From a checkpoint of a small transformer trained on Wikipedia.
Size: 12 layers, width 192, 6 heads of 64, MLP 768 GELU, vocabulary 776, 7.46M parameters.
MLP neurons of a small language model. Each row is named by its layer, matrix (up: input weights) and neuron, and shows model dimensions 96-159. Each number is 50 + 10 x the weight over its row's rms, rounded and kept within 0 to 99.
After each neuron's rows, "fires after" lists the tokens most often just before its 100 highest values on Wikipedia text that the model never trained on; "fires on" lists the tokens most often at its 100 highest values on Wikipedia text that the model never trained on.

L4.up429:62 46 36 32 19 51 54 69 52 59 63 36 29 39 56 48 43 37 57 42 49 46 64 49 47 55 61 45 50 41 54 50 35 45 42 53 49 65 58 51 55 56 53 53 57 59 59 53 44 42 55 43 52 29 49 60 46 62 50 59 64 49 52 44
fires after: "a", "u", "l"
fires on: "i", "y", "m", "h", "w", "r"

L4.up171:60 55 52 58 69 43 41 38 46 62 43 60 57 31 58 52 39 59 55 58 52 64 51 34 70 49 69 39 47 47 40 50 64 57 38 65 41 47 57 53 43 34 38 51 50 37 56 62 56 48 46 48 56 58 43 68 42 47 71 36 48 55 45 45
fires after: "t", "r", "i", "o", "s"
fires on: "s", "u", "r", "y", "e", "t"

L6.up451:45 53 52 57 36 61 58 58 52 59 52 43 47 62 61 33 38 38 55 58 38 64 55 56 48 40 56 52 49 41 47 54 68 53 50 73 46 54 58 55 36 53 60 39 39 52 46 56 67 46 42 36 56 38 54 62 60 63 43 51 53 47 41 35
fires after: "e", "n", "s", "l", "u", "S"
fires on: "d", "o", "g", "e", "r", "i"

L3.up87:68 49 58 65 57 27 53 30 56 54 50 65 45 40 41 43 49 54 35 51 45 50 62 42 50 58 38 49 55 69 56 49 66 52 43 40 42 48 46 51 39 48 47 52 39 50 56 49 49 26 30 51 60 56 68 69 32 39 45 54 45 50 72 46
fires after: "r", "g", "e", "n", "i", "c"
fires on: "e", ".", "k", "h"

L8.up412:49 55 61 55 52 50 44 51 64 49 56 51 33 56 61 65 51 41 60 66 63 54 43 48 65 46 54 53 60 49 33 49 58 38 41 49 51 50 52 62 50 38 52 67 54 50 56 45 26 54 51 72 51 45 43 51 50 62 49 24 33 59 48 28
fires after: "e", "o", "c", "s"
fires on: "r", "n", "e", "u"

L4.up747:41 63 53 64 49 40 39 63 66 39 47 66 50 54 50 36 43 64 43 44 47 58 43 40 48 42 48 58 48 44 62 64 45 56 48 51 29 55 54 33 54 65 52 43 41 43 55 47 50 58 40 62 26 48 63 49 42 54 52 51 55 43 67 60
fires after: "b", "p", "f", "d", "m"
fires on: "r", "l", "s"

L3.up346:43 52 48 37 53 70 30 66 58 57 27 55 48 58 47 50 54 45 46 49 54 48 52 61 47 61 62 45 37 41 49 46 37 60 44 52 37 48 41 45 55 48 56 54 65 51 49 43 64 44 44 63 21 44 42 49 56 63 48 31 43 73 66 39
fires after: "a", "i", "n", "o", "f"
fires on: "g", "t", "s", "e", "w", "o"

L3.up89:47 59 47 54 43 61 50 58 62 47 47 38 63 56 58 55 57 50 54 54 41 74 54 58 43 72 50 40 50 43 34 50 53 41 40 54 42 48 59 52 56 62 54 62 35 50 45 56 38 56 57 54 29 57 62 59 66 31 65 38 49 57 56 39
fires after: "o", "l", "h", "e", "I"
fires on: "m", "n", "e", "l"

L8.up6:43 65 42 47 50 49 28 49 50 45 48 50 52 44 42 48 40 54 46 41 74 31 56 44 61 43 37 60 43 54 52 58 49 41 42 65 54 47 36 63 67 38 57 59 56 37 85 41 51 55 61 46 42 43 40 52 41 35 67 51 28 38 72 59
fires after: "l", "a", " ", "y", "e", "A"
fires on: "e", "w", "o", "c", "n", "g"

L3.up262:38 64 40 44 58 47 50 46 55 65 41 39 47 43 43 57 51 58 26 61 62 47 37 53 51 38 43 48 49 41 47 58 39 59 62 35 53 31 70 53 58 60 36 63 49 45 44 67 53 36 49 59 33 56 57 46 62 53 36 30 41 42 49 53
fires after: ".", "\""
fires on: "\n", "\"", "8"

L2.up343:47 47 43 44 42 59 53 56 54 54 42 25 63 58 47 55 56 58 49 45 49 49 41 35 45 63 49 56 47 47 51 45 29 33 60 55 30 47 61 56 53 53 60 38 48 39 77 50 41 50 64 35 54 54 49 52 45 31 39 52 54 55 58 38
fires after: "D", "d", ")", "9"
fires on: "o", "\n"

L2.up307:63 41 51 53 59 59 60 51 47 54 64 46 36 51 50 35 58 54 59 55 35 51 35 41 47 46 44 57 46 47 57 50 39 34 58 52 51 57 50 57 66 58 53 46 35 57 64 61 37 53 67 44 61 51 47 47 54 57 55 46 54 57 49 47
fires after: "\n", ")", "n", "a", "e", "s"
fires on: "\n", "-", "r"

L8.up664:48 38 45 52 56 54 31 57 48 56 45 57 52 51 68 38 60 55 47 61 64 44 58 58 63 69 52 47 61 48 51 52 64 68 48 57 57 39 41 47 40 51 53 59 53 67 42 38 58 54 56 68 56 41 42 64 50 50 51 38 45 50 73 34
fires after: "n", "l", "h", "r", "k", "y"
fires on: "e", "a", "g"

L2.up520:32 57 38 63 48 49 55 37 68 48 53 44 41 34 49 47 70 52 24 43 56 44 60 28 53 39 40 35 53 49 46 46 37 55 55 27 44 50 64 59 54 41 48 57 57 46 57 55 51 49 62 71 45 59 53 50 31 76 47 37 45 52 57 34
fires after: ".", "\""
fires on: "\n"

L3.up232:46 53 48 53 29 48 40 48 47 54 39 50 44 57 64 29 51 52 59 55 41 53 64 69 71 57 53 53 75 50 63 57 52 56 41 56 57 50 54 56 37 42 61 49 56 71 34 42 65 57 35 38 66 38 62 34 45 45 51 38 49 60 39 61
fires after: "u", "o", "l", "e", "a"
fires on: "l", "r", "w", "t", "k"

L4.up169:45 74 43 48 39 50 56 25 55 69 67 51 53 53 58 43 56 49 53 65 43 63 73 33 51 58 56 33 61 30 57 43 58 65 34 53 46 50 57 55 35 34 41 47 49 40 59 53 59 51 42 40 45 42 55 49 65 61 48 37 48 54 47 64
fires after: "o", "t", "n"
fires on: "s", "t", "l"

L4.up459:51 34 48 34 52 37 32 29 48 57 52 54 39 42 68 39 45 60 49 54 63 47 67 52 50 45 49 45 50 53 45 57 35 54 32 64 58 64 61 41 59 48 51 45 48 46 47 43 61 42 43 53 43 48 35 47 57 52 39 48 37 48 46 64
fires after: "o", "l", "a", "r", "b"
fires on: "i", "e", "y", "r", "w", "c"

L6.up286:56 36 48 42 42 71 33 52 67 58 61 52 66 49 43 58 56 49 51 66 60 44 53 62 56 40 52 54 53 43 52 44 65 54 53 25 45 53 48 53 61 54 45 40 48 48 31 52 58 46 27 56 65 64 55 34 55 59 53 53 50 41 48 59
fires after: "d", "D", "e", "t"
fires on: "g", "t", "u", "i", "a", "y"

L3.up154:49 32 55 44 34 37 43 46 60 50 65 40 43 68 32 49 44 45 54 66 39 45 40 69 52 37 59 49 42 60 53 65 50 61 34 35 53 48 41 67 67 70 54 41 58 62 56 57 39 54 40 46 63 30 45 50 51 58 57 61 50 46 49 56
fires after: "d", "e", "c", "g", "a"
fires on: "i", "n", "k", "o", "b"

L6.up686:44 38 46 52 36 35 68 37 56 42 56 42 32 58 49 38 47 47 47 54 59 37 70 63 50 50 48 43 53 50 51 49 39 57 41 50 50 50 44 45 51 52 65 45 58 51 60 44 51 42 55 47 58 36 44 55 55 66 51 59 33 40 44 54
fires after: "u", "a", "b", "i", "o", "n"
fires on: "y", "p", "r", "i", "m", "v"

L8.up362:44 48 41 44 57 59 45 66 49 49 53 62 59 55 58 36 42 53 49 42 35 71 52 76 45 42 65 54 22 65 46 47 53 66 64 59 52 66 41 56 44 39 47 37 37 47 38 55 55 50 44 55 48 64 64 46 67 60 54 64 39 45 59 50
fires after: ",", "t", "e", "f"
fires on: " ", "e"

L8.up693:43 63 31 49 51 50 31 31 56 61 56 53 53 48 70 51 48 51 60 57 48 53 48 60 51 61 30 46 61 55 56 50 40 43 44 37 47 44 52 48 62 50 56 63 53 51 55 67 58 52 43 59 64 55 38 67 53 26 44 44 49 38 59 40
fires after: "o", "e", "i", "n", "f", "l"
fires on: "n", "p", "r", "e", "f", "s"

L2.up399:51 60 39 68 40 57 43 43 47 45 58 56 50 36 43 63 38 54 51 50 46 51 43 64 47 35 54 56 44 54 46 57 64 47 75 31 46 47 34 47 56 55 59 57 49 49 51 37 73 49 49 59 40 50 66 60 52 48 36 46 38 58 38 59
fires after: "\n", " ", "r", "U", "."
fires on: "\n", " ", ".", "|", "="

L4.up128:49 52 61 57 45 62 53 54 63 43 51 54 66 57 54 38 49 33 60 58 60 47 39 70 58 48 52 33 45 37 52 45 28 61 52 55 50 34 58 56 58 42 55 62 38 35 44 57 54 51 61 33 21 47 62 43 55 39 53 37 68 43 51 45
fires after: "n", "o", "u", "e"
fires on: "s", "e", "y", "l", "z"

L3.up501:60 55 37 49 55 46 53 18 48 49 61 47 36 57 56 45 59 37 60 55 67 48 47 50 42 53 34 26 67 48 51 59 42 43 47 73 46 86 50 22 39 42 57 41 45 53 66 53 36 44 41 43 50 40 69 51 42 51 48 59 44 37 51 46
fires after: "e", "l", "p", "b", "n"
fires on: "d", "l", "o", "y", "i"

L8.up679:47 42 47 51 47 54 72 69 52 42 58 31 47 60 52 50 43 55 66 61 46 49 39 40 55 64 72 47 48 60 51 61 43 60 37 43 35 46 64 63 48 58 41 51 49 60 68 34 43 43 47 56 38 42 60 41 43 24 47 34 35 46 37 50
fires after: "u", "i", " ", "a", "m", "n"
fires on: "c", "s", "l", "i", "t", "n"

L4.up538:43 41 65 36 51 36 67 48 33 56 43 42 46 70 46 48 64 44 53 36 56 33 66 46 49 47 44 80 65 37 50 54 41 58 56 36 58 51 66 51 57 38 50 53 53 47 44 60 54 46 67 53 45 48 59 47 53 43 61 50 47 54 29 43
fires after: "s", "l", "a", "c", "t"
fires on: "i", "n", "e", "s"

L3.up51:47 57 50 47 39 58 54 41 45 62 33 43 54 61 47 52 47 64 40 54 61 50 42 56 24 41 49 47 48 51 38 67 54 63 55 43 54 46 46 55 44 48 39 34 69 51 39 59 61 45 55 32 30 24 45 42 43 37 60 47 41 78 50 58
fires after: "a", "i", "e", "u", "d"
fires on: "n", "a"

L3.up514:16 65 62 43 58 59 29 43 54 50 58 65 67 46 54 31 57 53 36 45 44 37 43 38 57 47 34 65 54 56 65 66 52 57 45 50 40 63 56 57 60 54 74 50 48 54 56 55 47 44 48 51 47 40 60 49 42 42 36 42 58 47 46 38
fires after: "o", "h", " ", "i", "e"
fires on: "d", "e", "k", "n", "h"

L6.up540:52 58 58 45 57 47 38 50 57 35 55 59 55 36 41 48 47 56 54 32 60 56 52 47 54 38 54 54 55 49 55 46 49 44 36 56 40 50 69 40 47 55 40 53 60 51 61 35 16 61 37 63 31 44 47 51 56 57 60 54 36 40 47 59
fires after: "i", "u", "e", "d", "a", "h"
fires on: "r", "s", "l"

L4.up69:43 52 69 47 57 45 55 46 44 55 65 47 47 35 60 47 48 50 62 37 68 59 45 51 39 43 56 49 56 42 38 49 32 45 49 29 59 46 65 54 47 47 73 53 47 62 33 41 45 45 33 51 39 50 54 40 46 50 46 75 57 51 37 42
fires after: "1", "e", "2", "3", "0"
fires on: ".", "'", "%", "s", "9", "l"

L8.up249:44 35 47 45 43 56 45 42 57 43 54 49 50 54 52 57 58 56 54 56 56 49 38 57 57 47 66 49 55 63 45 50 37 44 46 36 41 54 53 38 61 46 60 43 54 38 57 46 42 56 46 51 61 47 72 36 53 68 50 60 32 40 61 46
fires after: "b", "h", "d", "a", "o"
fires on: "a", "o", "i", "l"

L6.up409:62 77 43 50 66 63 54 70 57 44 59 54 44 45 42 40 40 36 47 71 44 49 51 44 48 60 43 44 57 56 57 56 71 61 55 56 42 46 49 46 42 65 50 35 44 49 50 76 39 46 41 41 47 54 68 52 40 64 47 47 61 38 41 44
fires after: "h", "e", "f", "u", "w", "l"
fires on: "i", "b", "e", "r"

L4.up73:43 51 54 57 45 46 49 49 49 51 60 50 57 52 60 32 47 60 54 49 42 43 49 45 65 69 54 39 47 45 72 53 53 48 60 47 54 48 63 43 45 45 46 49 39 49 59 57 59 48 32 64 31 52 55 35 34 45 56 36 59 48 71 47
fires after: "t", "r", "d", "F", "0", "b"
fires on: "s", "l"

L8.up448:56 58 51 41 66 55 56 37 52 78 41 69 52 47 54 47 55 60 52 57 37 40 47 27 53 66 56 52 46 50 56 57 56 60 32 65 45 69 59 35 42 54 33 46 54 50 39 53 55 61 47 40 62 45 65 37 67 64 34 49 47 75 53 65
fires after: "p", " ", "P", "t", "u", "g"
fires on: "r", "l", "a", "W"

L4.up653:61 63 35 59 45 53 48 51 48 54 52 45 38 58 50 47 32 51 54 50 45 65 32 55 47 44 66 53 53 54 44 29 35 56 66 58 63 59 57 49 51 43 38 52 32 44 50 43 59 41 50 59 43 57 56 50 57 56 59 45 50 48 66 54
fires after: "e", "i", "r"
fires on: "e", "l", "h"

L4.up183:34 61 54 40 36 50 45 33 37 43 54 53 50 64 15 48 65 54 52 61 35 47 47 50 55 62 50 54 46 61 63 56 52 51 49 51 52 43 64 44 52 37 43 47 60 48 39 47 48 60 46 67 44 35 65 59 36 48 44 37 38 39 55 49
fires after: "i", "o", "a", "c", " "
fires on: "g", "o", "e", "O"

L6.up709:42 64 56 51 48 65 38 57 60 58 58 58 36 34 49 54 28 47 59 53 47 69 55 51 57 54 52 44 55 54 55 53 56 63 37 32 57 49 50 47 67 39 40 56 57 65 65 38 54 53 59 51 67 47 46 45 56 58 55 30 61 44 54 48
fires after: "f", "S", "e", "o", "d", "i"
fires on: "r", "t", "p", "v"

L8.up521:59 60 37 53 62 35 45 45 55 59 48 43 46 70 56 49 40 61 63 68 56 57 46 45 55 39 45 43 49 61 31 51 49 36 30 46 59 63 43 55 51 59 66 67 48 14 39 61 48 57 33 60 65 39 47 45 52 56 44 25 54 51 70 33
fires after: "r", "h", "k", "e", "o", "t"
fires on: "e", "a", "d", "n"

L8.up39:44 55 61 62 49 49 43 44 60 51 51 61 58 39 44 38 65 38 47 51 51 56 41 52 32 54 45 41 28 40 45 73 45 55 56 51 40 59 54 51 39 53 58 54 65 58 45 45 54 58 41 61 55 62 54 44 52 50 48 56 51 56 51 36
fires after: "=", "\n"
fires on: "=", " ", "\n"

L2.up374:33 49 66 63 50 58 44 42 61 54 43 64 43 32 44 45 56 52 31 59 68 50 44 66 36 39 52 55 47 53 57 43 40 57 70 46 53 77 57 36 45 49 39 40 65 42 57 66 53 49 51 55 48 48 56 31 73 58 54 47 48 43 54 47
fires after: "\n", " ", ".", ","
fires on: "\n", "\"", "“"

L3.up312:54 43 43 61 36 56 42 63 39 73 42 32 50 45 42 56 63 61 50 61 27 72 57 29 40 44 40 51 41 50 61 53 47 44 53 53 70 46 37 45 65 57 49 35 52 47 46 59 55 36 58 34 57 55 55 38 63 33 64 49 55 73 60 49
fires after: "a", "e", "\n"
fires on: "n", "="

L3.up465:43 60 41 55 40 54 52 55 54 58 43 54 47 52 50 59 28 50 43 43 40 56 56 59 47 50 43 48 44 49 60 53 63 50 58 42 48 44 34 49 45 45 48 49 57 61 54 51 58 57 56 52 42 24 64 43 54 65 65 39 61 32 50 48
fires after: "\n", "o", "a"
fires on: "\n", "r", "l"

L4.up17:38 48 48 41 61 68 61 57 64 57 62 65 52 56 51 37 43 40 51 41 55 62 55 48 64 54 45 37 58 50 44 56 57 41 35 56 56 59 63 31 63 54 56 67 37 33 44 49 39 60 21 33 38 66 47 55 67 46 45 41 49 68 39 56
fires after: "r", "o", "h", "i"
fires on: "s", "l", "t", "o"

L4.up518:63 42 41 49 35 48 53 57 32 54 69 54 65 63 39 46 42 43 45 53 52 49 45 58 49 49 38 64 53 53 52 48 50 44 33 49 38 52 41 48 51 61 58 48 47 44 68 64 44 56 54 53 63 46 56 39 58 57 51 52 52 49 66 47
fires after: "e", "l", "i", "y", "o"
fires on: "t", "y", "b", "-"

L6.up492:40 68 46 47 62 48 53 70 45 50 72 48 65 49 56 31 57 48 72 47 48 59 49 47 45 65 48 49 29 46 61 58 32 54 45 48 50 34 48 53 38 39 62 55 54 57 44 59 51 55 47 40 32 48 55 49 30 55 20 71 55 51 46 56
fires after: "U", "i", " ", "g", "u", "0"
fires on: "l", "n", "s"

L2.up163:46 70 48 61 55 57 54 52 37 65 61 56 55 47 43 41 52 49 57 36 47 63 54 58 68 51 59 52 46 47 62 43 37 53 44 51 61 53 51 67 35 45 53 52 67 63 55 38 52 61 42 35 48 61 51 37 37 43 39 50 45 60 52 37
fires after: "h", "\n", "e", "i", "l", " "
fires on: "e", "\n", ":", "n", "/", "g"

L3.up720:45 42 36 57 38 57 49 44 47 47 53 48 29 68 56 45 65 47 44 69 39 46 44 41 55 49 44 55 55 44 41 62 35 50 67 41 55 51 63 33 57 45 61 46 54 40 56 67 54 45 61 66 61 42 55 51 61 45 32 63 46 43 54 42
fires after: "P", "W", "r", "h", "e", "a"
fires on: "i", "a"

L8.up296:36 62 66 60 40 56 55 60 52 56 58 55 47 65 60 36 40 46 65 53 48 61 44 56 65 30 50 59 61 57 47 68 36 68 43 46 39 42 69 46 48 48 48 47 48 58 57 29 47 42 31 46 51 41 46 24 43 42 55 45 59 53 43 62
fires after: "t", "e", "u", " "
fires on: "s", "h", "l", "d"

L6.up101:64 57 52 59 53 35 83 54 55 53 40 60 38 47 56 41 44 64 58 47 55 55 58 48 44 62 39 43 57 57 37 48 44 49 45 66 36 45 48 58 32 49 49 70 41 30 65 65 40 53 37 71 62 62 49 56 56 62 47 39 53 41 47 49
fires after: "s", "r", "n", "l"
fires on: "t", "e", "d", "a", "h"

L4.up642:47 56 41 49 35 41 65 34 36 54 46 38 38 41 47 47 58 50 45 51 53 53 64 71 46 39 32 38 44 60 49 45 41 70 42 61 37 53 41 42 42 37 52 49 56 29 36 43 53 37 66 44 51 58 59 51 44 54 48 57 34 42 48 56
fires after: "a", "i", "e", "o"
fires on: "i", "o", "h", "u", "v", "°"

L4.up738:56 38 29 52 27 36 69 60 46 38 66 53 48 58 59 28 52 61 43 53 59 47 42 56 40 57 50 40 46 58 49 45 54 51 54 31 62 53 42 35 43 64 53 73 46 52 46 53 60 47 34 51 47 36 57 50 47 60 46 57 46 56 68 49
fires after: "i", "h", "a", "o", "n"
fires on: "l", "h", "g", "a", "i", "e"

L6.up70:56 66 42 54 51 52 46 66 66 38 48 51 45 59 60 48 37 60 44 59 49 40 60 46 33 53 38 46 50 49 29 47 43 35 37 58 25 52 45 52 32 61 62 49 52 38 34 48 56 47 53 41 62 21 41 52 54 43 63 48 52 49 51 42
fires after: "a", "u", "r", "l", "e"
fires on: "d", "s", "c", "e", "f"

L2.up149:38 45 51 29 54 66 35 55 51 43 58 35 50 54 50 36 57 55 66 56 35 42 64 39 53 63 45 51 45 80 52 52 49 43 54 40 33 46 49 51 43 55 49 45 39 40 53 26 39 47 40 50 57 58 47 55 48 34 45 38 55 61 42 38
fires after: "d", "D", "e", "r", "o"
fires on: "o", "n"

L2.up340:37 44 41 41 36 55 51 40 42 40 32 38 75 63 44 48 44 65 49 42 44 53 65 38 53 33 47 54 48 61 37 68 58 41 68 62 40 49 48 36 53 49 50 41 39 57 50 48 46 57 43 47 51 52 52 58 48 49 51 59 56 47 57 41
fires after: "a"
fires on: "n"

L6.up518:51 35 61 68 53 43 46 58 52 48 71 46 53 47 42 48 53 52 46 61 46 51 71 51 35 58 35 52 61 62 48 66 68 54 43 42 44 47 42 65 37 50 59 50 56 48 47 61 48 63 48 42 57 48 42 38 39 66 34 44 59 44 63 46
fires after: "u", "t", "m", "a"
fires on: "b", "m", "r", "i"

L3.up267:38 61 62 37 70 67 36 47 50 51 53 51 57 64 53 43 38 58 68 55 46 48 54 54 54 64 48 52 49 53 47 59 51 55 46 52 62 51 41 37 42 56 47 62 36 44 58 43 41 29 49 35 47 47 29 67 42 49 29 45 41 57 47 44
fires after: "r", "o", "l", "u"
fires on: "k", "l", "u", "o", " "

L3.up433:40 63 39 45 51 55 48 50 57 40 39 43 53 67 52 55 45 39 60 76 71 69 60 31 27 52 43 59 54 49 68 48 52 48 47 57 55 54 52 40 50 52 65 68 44 22 43 39 32 56 53 55 51 46 58 48 36 34 50 45 53 69 40 48
fires after: "r", "j", "e", "8", "2"
fires on: "e", "–", "u", "n"

L4.up269:34 51 42 55 51 52 43 60 58 35 40 66 49 77 62 50 69 56 55 45 55 48 51 72 43 65 50 33 50 42 61 38 60 45 43 57 36 74 45 55 55 66 56 34 36 50 51 60 45 44 51 51 49 42 42 51 64 46 58 36 53 39 46 41
fires after: "r", "l", "s", "e", "u", "n"
fires on: "t", "l", "n"

L6.up531:47 48 50 40 49 40 32 29 41 66 43 54 52 54 53 42 45 57 54 37 54 49 55 32 48 45 44 57 35 76 52 61 49 51 50 43 46 37 42 47 40 61 67 56 40 56 55 22 57 68 51 62 47 45 60 59 64 39 49 36 62 45 49 42
fires after: "i", "e", "l", "d", "n"
fires on: "r", "i", "c", "n", "t", "d"

L8.up654:47 54 48 45 39 57 47 52 48 61 63 37 41 42 50 52 56 51 71 58 37 69 46 47 43 45 51 64 46 56 51 51 63 61 44 64 51 45 41 24 41 54 43 42 31 53 55 70 52 54 51 58 54 47 41 46 45 61 50 51 55 54 69 27
fires after: "e", " ", "u", "g", "o", "a"
fires on: "s"

L2.up182:53 53 56 52 55 45 47 47 56 65 50 59 59 49 36 50 53 62 26 67 52 46 47 39 53 46 21 54 41 53 53 44 49 39 44 48 44 52 42 58 56 55 77 46 55 35 75 46 52 44 41 58 48 68 67 40 39 51 51 50 49 48 51 50
fires after: "y", "e"
fires on: "e", "g", "′"

L2.up137:40 41 48 37 48 44 67 46 35 42 44 44 53 58 40 56 52 39 52 54 34 52 45 59 50 32 61 60 53 55 44 72 54 54 55 46 63 44 58 51 72 53 55 49 53 68 46 47 34 56 40 54 45 38 59 69 42 50 57 62 50 41 41 44
fires after: "e", "a", "G"
fires on: "n", "o"

L6.up92:51 56 49 33 45 47 40 44 61 59 71 63 35 54 43 54 61 51 44 60 58 55 51 44 66 54 50 28 42 60 55 55 54 55 56 57 49 43 75 54 46 38 45 35 61 45 58 54 63 53 50 39 59 52 48 68 52 40 29 51 57 36 56 60
fires after: "i", "e", "s", "I"
fires on: "s", "r", "c", "t", "a"